MLP neurons of a small language model. Each row is named by its layer, matrix (gate and up: input weights; down: output weights) and neuron, and shows model dimensions 128-255. Each number is 128 + 32 x the weight over its row's rms, rounded and kept within 0 to 255. Numbers have three digits each. A neuron's up and down rows have the sign that makes its largest values positive.
A block is one neuron, or neurons of one layer that tend to fire together. After each block is what it responds to, as a language model described it from the Wikipedia text at the highest values.

L3.gate171:085150123147159120105179124135143171121114070187095148079102167166141171148116142115163066173075129157103124156115080144154134132192133140069100109183182135128098138149074126142191206133090171113163150177095108150116074158173090147087140148106083160135104102102119109122154103154132133116120162140129160129134092052103118144086132135107113131069122101124147134106104180110143083093169
L3.up171:103140129193082132199102109108102120158166130145132125101080124080065094132131126098075165114148121168142133169111135114131082162126180106206126157097144107119145160165089153060158064110179173121164095096188203109135127142126086105125124093059127079037140147163102159163138091132119114134157162103136102137161159126125135081135068165104146179139127083105143135115143092111115133105141
L3.down171:095151139146103123138085117145162160179161134115139139092138126115117141185117146125132166084153151082135113147144121118164131141119176199119123161097061118140102115100135123164105096125156153081115181112135169076173126130170115103132113096093113195115103115211117144098100138086112120117124135170114151072156166164145099133117114153119117127154109087075070152204119106111132129097153
L3.gate554:096105162141145124049138082125106104128147122097115178098104132134161069111117144180137162150083081148111168142137137106132135105108093132166100116118142164159075190117152116147157106185131195150120106150112092168095155107045134127070129117113082117128133143157125146070141072118102108151108110125130121129160122142120116114097106133123149066144145165156139081127175079140072153106115
L3.up554:097157175069223122149149115051159134142065112178125098148104096128139129132145118118094175134072158140156124131111157190160133106076098168073142159117123155128098121135126176158112102100152113115111154075144197140109078117105151135141108158151129064140078063126183112066072105153108120198060106187119130143166178160127091129132138153190155112126149124153126133165124143152174075114145
L3.down554:150162147096163159117140093168168207116159187135139146149132159159115124141103140137116129161134137176135112137152180172186158149157147136130127114121132173111142176082201124129128110117100114102075125117194172119212132121110134094132127143123156131180130073135131094075133147145072144144150096156160112117107126171138113172159147154170123157096126114145116116193083151128132075150126
L3.gate737:126129066146088120090182127184161082095105116131083102115154137097142076138096132144156095071173088111123159159140192225086171142147122066120147102066102114076097136164126105122153140112100093157125129141106124087105128088138110079095103110138118140109125135134126086122179175112104145132120138172100148169103153137103174151149082136085117137067160116117142141117127157155099059093088
L3.up737:126144093158114077093133142045119084098065109106050147124135154130132101128114153134171099131149129135162125139119163124161177092148132150119100085136162147165085108157121141160101136114114034172067120124108167141096164106105123134105128125129113196162101113118175094126127157127092167142117099132105197102083132097106142173144069085117160135106102147146103142125191123146139124115109
L3.down737:099106108085129137138142131142124101134145162121142149151151169111108100200109164133174077097123122128132145122172106141106096106128132146107110146174255130094112157160069173131158120143113138109146133153151190089155074096114117142104149173139094082133099132131166048066110162144124146128124140161149121176156124075105101165130099114147140121107126156102147099150160066149124138129122
L3.gate813:119109151137110081054069130119152078129070099104089133148126195105075100072148110103162119154106140106175157130139153174156137110132092081127111194114100175113133115149168096151190179105089117125158046160090125151155121058053173137100161097207124115081085095120200102107131227137113155109079195090154166144129157185106175119184088101104116123098112137143104166144092144116133070114125
L3.up813:125152224093133099138144075077155062144144095112130243092066137099164142109055097139138126126084137094143151111117159167159132177127140179124105198157137155132106136107171127098159116129138141180133170108117128165058128142110139185132109149163130135134124110127121097078143103177186139130131078192154178134145124137151123148144072114141140130142151124172181166145132103146170114104093
L3.down813:126118127173169085080075133139130151124098117143132140113094136079179101137121089166139149114127114148119130137106156075116138092098159139130098147133169111158072104144118156073139148114088143134169180104125113086100151077114172170072225064156105144147157171166117133144097154122140076151076127103113183142138094067173171095119095086124161143103098132147093083109063137154144133122199
Apostrophes and split verb pieces. Fires on apostrophes in contractions and possessives (he's, we're, London's), on split verb pieces such as w+ent, s+ent, go+es, and on sentence-final periods.

L5.gate61:110081120133136127138076131131078177094136175142141177132167214115110151128125115091107161180132045122101131103091097111112166152122096158139117126126139135095121215116153145167116067107142085150147153164095140084154087127107114135137113157136153160087157051110157154141166151135098061171126137174191148165131129123143147166149119105165093142136128155105179143143146189107145141160116
L5.up61:128108090186143147101122159102052118113091159071159116142138194092136098144107090079111074156079156162073179106121115088083176172199146124135108178139132119096155106068078156147085127181199163111121101136095097131152156124119092052119088097097124098156136125201189097139135102144132112090111126097089117112136093177083124139151143081211161139164125098134113121097142196155113153108140
L5.down61:122141134169175152119105138145123147122133119138114118072092132133166099170110122093122123145116095089124134190104163118122120108142105094089101123094106149137142092101184145117102047136141090095171106095106181137171115153144127109088100087113169140087138114152087101107159127161157103114196148040186169201122109117176134143113179124070119173122149148109124185113117148146120134131128
L5.gate137:182131161124185119152072172220139145144124136157126147091158132170098147112114158126089117129141076173114135124098111063125126144163067107108150086105161033105127136135139162122128167179133160151164109133114162122127114187118115132156086147131118127086169173135104087130140079171119189159100106161117135165119122169152157164021102079124079078130115108095060100124107167148149134118111
L5.up137:137113163096140106133129131148089101151085094083136130144126090181170133111119132109154113147178132126133076168082173122135116143156156139101149128132152123118135152155108135176109118120157134084085141099134114084088163131132101101132107159121112198155111121123105093160145088185114142100212078123097060108131091179121166100107168095155121075133054109114160101139192149121134165151223
L5.down137:075182114111132125144103166122154130124165111196109144162158047176128160177174113157103106033128098132076171096107132143085146144131104147132110108084131201098183075112088119167103155118198168133128120125098139112141147134138131123105071084145098177141169158055148073118130120131134103076196112095086121042157191172128145166082112097120122124117077163092145104138088083107169127084159
L5.gate421:167123138173142175170096093113121092151163105122132135107142108145133098146128179162151105111073084156141181128162121174159146115101064099120190120101081135161101097112052100186140171140092129101120156111109133108136118092175123152135117134160121112106154110137165105161161109063133150117177150099118124146140155174143149095140004096192127182136152179159149088130132091144099080061056
L5.up421:156153143233137145104120143149160089089081126128129122048133181178110132114104149080156152129160149153172218091147132123146165096116139156128188143089157124104128091150166069166160097042135121095115097159150104131135150107069127152118135137166119133156187074108121079119156118098153083083207075115072148150116180134107189141122094134131117132122119101090056123134128090077187133088111
L5.down421:173112137139146157154138041160091138079123102130090090168134116101096144175142070129124148091091146108134122128154080100136173182169050087139082113117044098075114099123140152180131196169156035076137182132120145119115087084086146110107138107144182124110076117151120135139083153122091173119127100149141061119094119160173119120107134089163106118132146172100149137104161077077074166153124
L5.gate753:140137154098167134054093189165162129113062076139178131044156146162102108141140135112159127144107117116133142151140156153173134157184172111106192130116096101119185071148168090065123105075101131187150148087092129102147138085103140137142148070129102119125156122084111098150125087081118137179133132116083199103066129145162204147109096093142123201126126171131123195110137177155156148085093
L5.up753:086104155143106170135088104113114155131100134136113072147165073134117119131140147151113094151099123120135106116165066130122147097157173115135164106138111072097139144149105117072076121059097112154190109098092120160104132141092151118052131135099176122161179113133130141128122086100164173103075090122206160147142202144182130120128117188119136129096092159064112120135136108063075193118094
L5.down753:134138141190090127146154128128090140103078112165121120150118139150133149160104121192075163167147083074134110105189088130108151118157113141136130123109147148160129128168167122077125150161143136072170186124125142094144160078098108166181171116107117154083120109094093146100130132110152181125092140137136187136103130165114137128151144098129058133166099206162160100171143106085115133086109
Word fragment after split f. Second word piece right after a lone word-initial f or F split off by the tokenizer, as in f-lo-oded, f-ru-it, F-re-guesia; sometimes after other short onsets (Bu-ff-alo, W-on-der).

L8.gate598:110132163085131134076131067096127168103122070129196125099205175153122156137108120161117131197204116077136158091174157136145130050184124104126091107124082140170168110139169126128140106135139147135103139171160153057130141107097136129100068187097097121140135117187128112184156165116139152145133152121122136099130106187166110150120102138171150171102123063121075165101090134092126103141150
L8.up598:165137124097178110113144150161099127128178124103140142173108136139098178090131122102152196104114149148181124131146125111113152137092107154129147128137092171212124153112131068105101157135123080127122113150145076133132109178094118114160158065120156082124130128155101113123177076103105136042092175106158134159095121137094146182140109091142147156127113142072202104063099133102110133101141
L8.down598:141123099166098121144082186160176100123071167146095142151113176115112150105109125135125083183099113089098153127200161120084176124104130100070101172102165126179098053132144100154156175149086107080088096113156107133057129150138181170126125164136091113120149146153063144083144095165137134149171187117158100112189120144117159089112149179140160093066088174155150117135149087074149162140116
Mid-word fragment continuations. Word-piece tokens right after a short opening fragment like re, f, cor, pro, continuing a word still incomplete, e.g. re-ce-ive, cor-po-rate, f-und-amental.

L5.gate504:058105122183087121121160107175197156157115162085098149171147089173188091117138115178133083098098111126108089171122153174183158201093100082150133144155169107051122145107161131134147125082142098177126142173098060120113166113168145144145146161173141149171127122168124136114074122145105153130128126181103104097177164118097114100110143129094125131103108130160101142089099185115172125152150
L5.up504:088135107131198162131150120102195144098064168125129144155129121083132135081129099062101148139113123173187101182185110211118160180135128119113077143149130116143043101108111177132105131152129150104157084151130052112109135157107125186057133156147125140119092115106068109123124117112085121109106166096121150129132147103111120161193160086072141165126168109097188130141130166114130103181112
L5.down504:152139046101128125168095136103135162112133136149128116178132151152105198117122126116098130129129143123197143105123139163125139100176072102142140182107252202121116146099112201107140154111100130132163089118149150158152160075134170137208149148175085138089117148097197085166113173142115119076198132128169116134086197092169103100118063157095097123089091091163099134131083120101124189117079
L5.gate537:145162078116131138136149108157162062196099122130122131090132112079139089155174140169163087156097102077152091118124112129125174128071141100152156132135161098100132097161119147163111133110087123143127131140154157068147156092120151137099135111153129145106135115160155089135113201190116098127088138141109122092162112110089123129125103179128077115156112108159125094108135157133150155075152
L5.up537:129152083108145104138116144161127112117090098117193135141168158078110072162103174184078114157155093114153126134111148137090141124079172183137172129141115168192086135148142144140158166162133120145120182075043149085128086112082106137094104127101126146136152106176109119140131145144088140094112152115138130117120213134176160125186081198129108087171149162082113145159161150102086112066107
L5.down537:165138133119106160128111109109140090148150131128102104163075086197144109202114129095134142147080061139104168134093126136106130121150090143124075132120150077096128142142086129081082179109144117122190115132088120126148134115113155161144165156123101108100079101132204091074104121183145106129122144169144084144115123075079077170157113087180125193097088150119128123113130126099080177167094
L5.gate771:190133101142157079156122137183077114089123100144136105159162094089136155134132125140168157154021132100138142137151144180069122176109051093114098169087187096162142113133105165187199097112135104103122117124116107135096101103131113079100110093102144137132124086156132080088172136137106150074099119182137175107127129156160092154156120154122134167099102134108147114132114162104112108158122
L5.up771:113086153181131127180142073183070115139133124163146150166147107085165141100134079104157114169126115092139112150160105109107176166196098078089159141148098187146105091111146114097072063095173138168126103123150169111151100192108150096139123112087159162091129087129163065140185156069172108041078184145109130122123105101094146185176165128127062112120119167122129105159135178129091091104131
L5.down771:114120088087149129117143114147143099094146095185121131104105146147114136118148120135106157156065141192146133148083112119170133125154119128174097090104143095067145075092171137117132112141123158185110033114145170118146139065099159130080109138089111107116156111119153165119168115135149136097163141134115117139068088079112140113158108129095128109124101126128110098130113134118104194105083
L5.gate823:109086119161133088151125157096084120095076139115102110149171108144118136126115154081154175171161155038131150154132146151159100156148102100157097183149157150036152133144094061083131133126076088141098154140124146152116128091090167188143130121147163077115135156178124142104107080087160176131155096154131094118120102092111157119152146117104159179081117155087112164153136112162118093138094
L5.up823:093071149178174066156050138107122144158110142110153116115143155153168156215153090125112139164166142166070117135134088107089129150171106134194109144137164079141115145155137078128156080133135102116175111144069124132112153137154127104078111120152098133175171083107119107093158122147086149106137129123127145120143153112183209147153147107136118128123087148055179087152128151152120122105115
L5.down823:164141091121139123098165158120156109128118138121148125153114090102151081100147108108140096102096162169125154123135117125202146097128145187090136149176232100171158142121080149104111163090102151118066112159121107131197093145090124176145161121060145165091153133165157048155105173153144133167121147119192126197166141150094130052155153182135098108123112132207056192148087142126108130120149
Sentence-ending periods. Full stops ending a complete sentence in encyclopedic prose, strongest after "etc" in lists, often before a new paragraph or The/It.

L3.gate160:118136120137123092071127160091136078059095144077144061069149144101124136129065139062082127100106097113169102108096118084120091144147179159121104193126148128130151148130081097171128170153142174117122135133113114157100137100130130089131045125116118101145140083122141099107113132114228133137097178110144154136145049113134140139158138103162126096077080117109124119139075121134099094090120
L3.up160:129106118161140114105131119115173130170095127100111146106096147185172130109094141122073120106156112097136131110140092150131153105115139175158120131146137143175111165131114115119077104121137124118102127124122122152136124095115139114107096163147138062128060136175137107106035112162116142119138119086186240156046165078095139080142108083177139083121145162141166117094101131128183152076101
L3.down160:186181153173094106217133035116121173123091163100110132113144177132136133167127191070118104175121117108193058142141099127134208141086132141118169097153110131130122179131110133107129120150162102096181086099142132093129127151130131156136177146166120153102132091140079186153148114143105143092161136065115154115102109099113057168185106157112096130134187121141124140146106144111108142153048
L3.gate365:131150097087091105128108177140194127171179142127138205115119112099089180095135122181184105187133171142114151083088152157139128144048126089186181111092140163136157156167114128154141145140165133144178059116123079124128208129092099160136186150124133147147098128163093072121080149174174156156151139151132162163117132113132175128114108142123150089131137139124095119065196119137110166079144
L3.up365:173106112112100169173117147120117104064098190156158156096154133150172122130096153189122113176088120103091124126101124140100171122129098149077171120168139102148138167155174138165183172140149044124138120144165127140142066118151100128115201182099123179067155119109136145048141126095124203165116134105095111100137117123130123130190206162142169039148133095080101137140107180097098150117102
L3.down365:080133074104158115146164141112127117079149123155101163150136161137153124138042193169090136071067154142186073113164135128167134147116140107082068143114122114146101149045129169117171115117096141153133117194132124134148092147142066108150133073130156146081121136135162128154152170102124085088060125118151125073142110134182158171127115107170129128127166134204151134182122121148150096167146
L3.gate391:135177111178144184121098098161112130112083119136128108157144171141123134143110116193145176117137131080190128146082141137131137146087123136082144141085071134143189128170150101091158114181105129116164099137146133105181136172159101149162146176153143101030145128180121098094151085133089108107165095136104135168094117092100125160181038128141151086094137092127130126055093182129089132142133
L3.up391:110178094179142173150084129139192145113104181098162104138127137075160184118131081112163131102167125164200174151103072138100127156148127136114097133090124125150142108174166118138125107110156076129125087058152149143129076124205040131100102118220134138095129171096137146153141138172137104088137159158142131170143116180086147116149115177134121112109131084204133166049120112139067121116141
L3.down391:054151113099137124100115116112123111103134071120122127125108219140110140212095188119097095088148107101082162111124164097077132171155145086148094099183146122151085122176131116157067127055174105115122133166183104123073104146117143132138149131160111155166120150123135124134137137100142097157103081100143081048105135136080125116164109161138186098180078097099051133172149128132067156088157
L3.gate746:112162128194133075126112200121108118161154114113158068090110157134109118057145161088137113101125215078105180160082130118084060115052129073113089072154104117149139146167128121107102067140069130102125117112130146150139154066087143114129109127110157115171125147115098140106083104140119084138120183163177149104126083167128153121094108172152160139134136095171123143162154139110122109121083
L3.up746:152108199197127130114114164158117116111115194123127150107121152137074163117071113094169104182152169179185152096078127103164054078117121168126074093130105125151113178126146150201108099102127154158095182039138133104097144110068212149132114114198100103131138067148122095140115103107084086143185125063084123103164102089167137069145077106209130115127127080137112154185107142143140098168118
L3.down746:134167120179122173046180131089140106106134142119140138096156064157152097112114124128118140101145169118073164082089181140132129107090125147158137193131122165156109139209125164044173130084159096133156135152148157132090168128073114096153108095137126176129138190139119123161180147096143105165095113154122118140053107098128174103128095092111163068127111141156131120157111120104148164139097
"can" and modal fragments. Fires on "can" as a modal or a word start (canal, cancer, canvas), other modals and "not", and short mid-word pieces (Boli-vi-an, c-it-ed).

L3.gate235:073122162156215159126147143138134167115110083145090116060113066092178170137070143188106094091106123163145164098102122160163117118120147095099103100136091157192102088078069112109101144188108078144167151168059157166129123107088123154177089137079141150109143082106174149166092099146140133135100128152112090138168163132165082142091127088136070143106104167162130077167144100105129151092103
L3.up235:139124156138096170101112137124153087119078091188131157088103128122131080056112174127150197151098111142134114080183124136130154103128103120071088161158131198125138110116065107140178085140135140184132204187103128085121092051144132162093167113137098109125142114119124161159116094141104142141164104102127133117152087157099109182085112102095153119101175107125124098116085168063137088087118
L3.down235:120111122149059162148088155142091097123083092159151127162152082103134110101162118136175128153075138108137129155141092077143128132147196139135110108160120135105164067170110122098166073103091142140139081142152137113170152161097121151121089145172150118087131111066103130150118183098189125133112103088148109109138163154089174073135129070198134085152116134077233126158081105112124150154123
L3.gate278:115079138062148151094133113182174111143144136137162162112130145152116090165159121070129121101116147172107125143129170128165155179099142149149139109125140139132120061122136148085130133143147146121142105148104186143115180173122171148105092170167106108158092120109134126158055102120166111124134138096121122095099128171104133106106130098177044183118125121146116067152121091109171052115164
L3.up278:131135118136149113153133153148165114112149142124173096109131174104115131169152109124049113175073147105145139153063117092131105150117070129139087146138143150138113128148120089126154155112112146135113102141139148122083151126127131113094109151165115155093153134122079169084131195104158139175158133095099093077131181140123048114141153145140133178115147112087154187181131091111137077114124
L3.down278:195148103107176146148116151113115090164112103177126136133181102088104145145138079124135149110130143167162067059145140114045160125167099120201130183082162112138052133105156147119140131152142141118120117128146121091184100083141137065161135137136148104120156166122089170121112162157154166093073120154127082103103189141160097110074180166124118127161120211098114130135161086120082115120104
L3.gate457:104150125104038143150100149117125159077161103114195177113109097164106096122131184152118137138158120103079126085114102105132126121147107162085089131142050053124137120197188103160130131116134192183121138125102123137109158095109164133199167111072158103113121112164055114143139199134193130092112160130091137112117122114122143116113154142093113198086151079097194178104088136073194080144112
L3.up457:151136133107081111130140112146157114098100090152130134140142081153146110145095131120091124098094129140122219115124123122123117146149081133099085051153090104149132109149142094092163135143135088197122092142102141156098125091167091157076102153142133157163141144153081144126152155087162190155075164132197139149102129139167120103120112106130113128178153101106139082170093110076124126139121
L3.down457:103108109161090152090155105124147092130195119170089127163171171140127077142110198142157154124164128070189145182109162113180143115103039123083130141073150126144135142110167142114093105134151107120093103135085132119099182125124113121156152079150092141134124066128139124139120148123162101126080160108097062106085191094155095135127157080152208148141111094086129084144123164081073122118137
L3.gate477:119116140116110119122122090144174144141167157105129091112123155140164166075106091158085103100115087103163143104142145181137160171078042157144136082187077109101124077129136134093179107155091112089152096108115100132118153139125080133127164164113144142153082185175098167131123241090173144124176106168152096067129080106140090156122184120185147103077121071189108137139141111076098090202126
L3.up477:132108118159098094107110140124135133081127097109124140082130091159092106157108117074147077108077090113113151114120169074141169141119117106121107128143114075131137137155150165093146106129115108195110139081130136126119081175140137135124097174087117156155038096077097115107150122139195163163137123154165105135071208173101115084173184100070158098133132111171171133182123124164111171187135
L3.down477:180119128098154156169172125159136139099148137134155116111152129125159110109189110081078156199079166081098156111183112097117144123177120214110134115162148110144201106134112064105118084102172141088189116105172101169118098168152204150066117062132120101153066130073157134152157111091147154085081095085129127137120172131194121134110130104161094090080084085148159178122165126115161095137189
Mid-word fragments, esp. "ron". Short word-piece fragments in the middle of words that are split oddly, especially "ron" as in F-ron-t, ch-ron-icle, b-ron-ze, also "il" in ch-il-d.

L8.gate576:116121114163150117110102109190131074082163182141129098215114156138120142110121155157125173066087198111069133136207121157107120102127103124181163126153141127133135129160132094104141108198138173089125054123124109117071115130120131083187110134139105119111170134171088143144147213154148145103114157088153106173106119116084105157087192132099107068145150137204147160090081128109221140096135
L8.up576:102114119073133132125087082152109125145160191142116155167077061120146105152106139173188099109108115116125156124153136118052105178125135154138145166131174079103102137150116111089081098149151106148174086053136166099133121116115063229093075102113204119181116105159169121108089094148167091146064096127150128128162155121170068099128135166171153124178109132105135148181168116170138199123142
L8.down576:106075121139106092184170091200118086106108103162180150151143167150100177109122112130090105105153114146141131139121144153114158083104172120136087134172147165092140136128083092155161035125151188108096180102159118135163164125166109114142158082137114091107117166188143149164145163103193127075158118122125129106040084060132184085111087119120186141186116148149151135157060143107152132088063
Auxiliaries after subject. Auxiliary or linking words right after a subject or verb, before a verb phrase, such as has, have, can, is, and infinitival to.

L8.gate422:150164132061052098101093184143117114076166116179130151172124142099151118175146056159078133175098169132076137148136204102155184164116117119067114117101133121158154073159109138064168063179143123157120120056109113088094089171136127100060177098115200159125148099098150142115143215114120090184121187147064135138149149099126120191112062140137098148118066124074123164075172138206124146104145
L8.up422:156161074061121137119121124089084096092142134169118146161100140109166112090185194189131145131121143145101204158170098159136131146105106120150110096083079206158096142115047168079150150152120178083134112104151096115130178112149172193140193092119121129148123167124113131161157120152128108127171133112101131104121107054036141167149085153112101153096122103124168158138123115143136138123126
L8.down422:096124092149102103160210157156157152107168106117201182105114129185089113115135174144136211106156075087140224119119094172160094125109085106132133140129118137157151138157095131093112122169131150169154174123135158115172124078124202103161182105138140165119069150160143084120092119119099156111117156111151111164134096096181169141094087126133133165113119153130071099141146094117175167125131
Sentence-final punctuation. Periods closing a complete sentence, usually after a noun, as in world., character., Cyper.; also list and table separators such as dashes, pipes and ).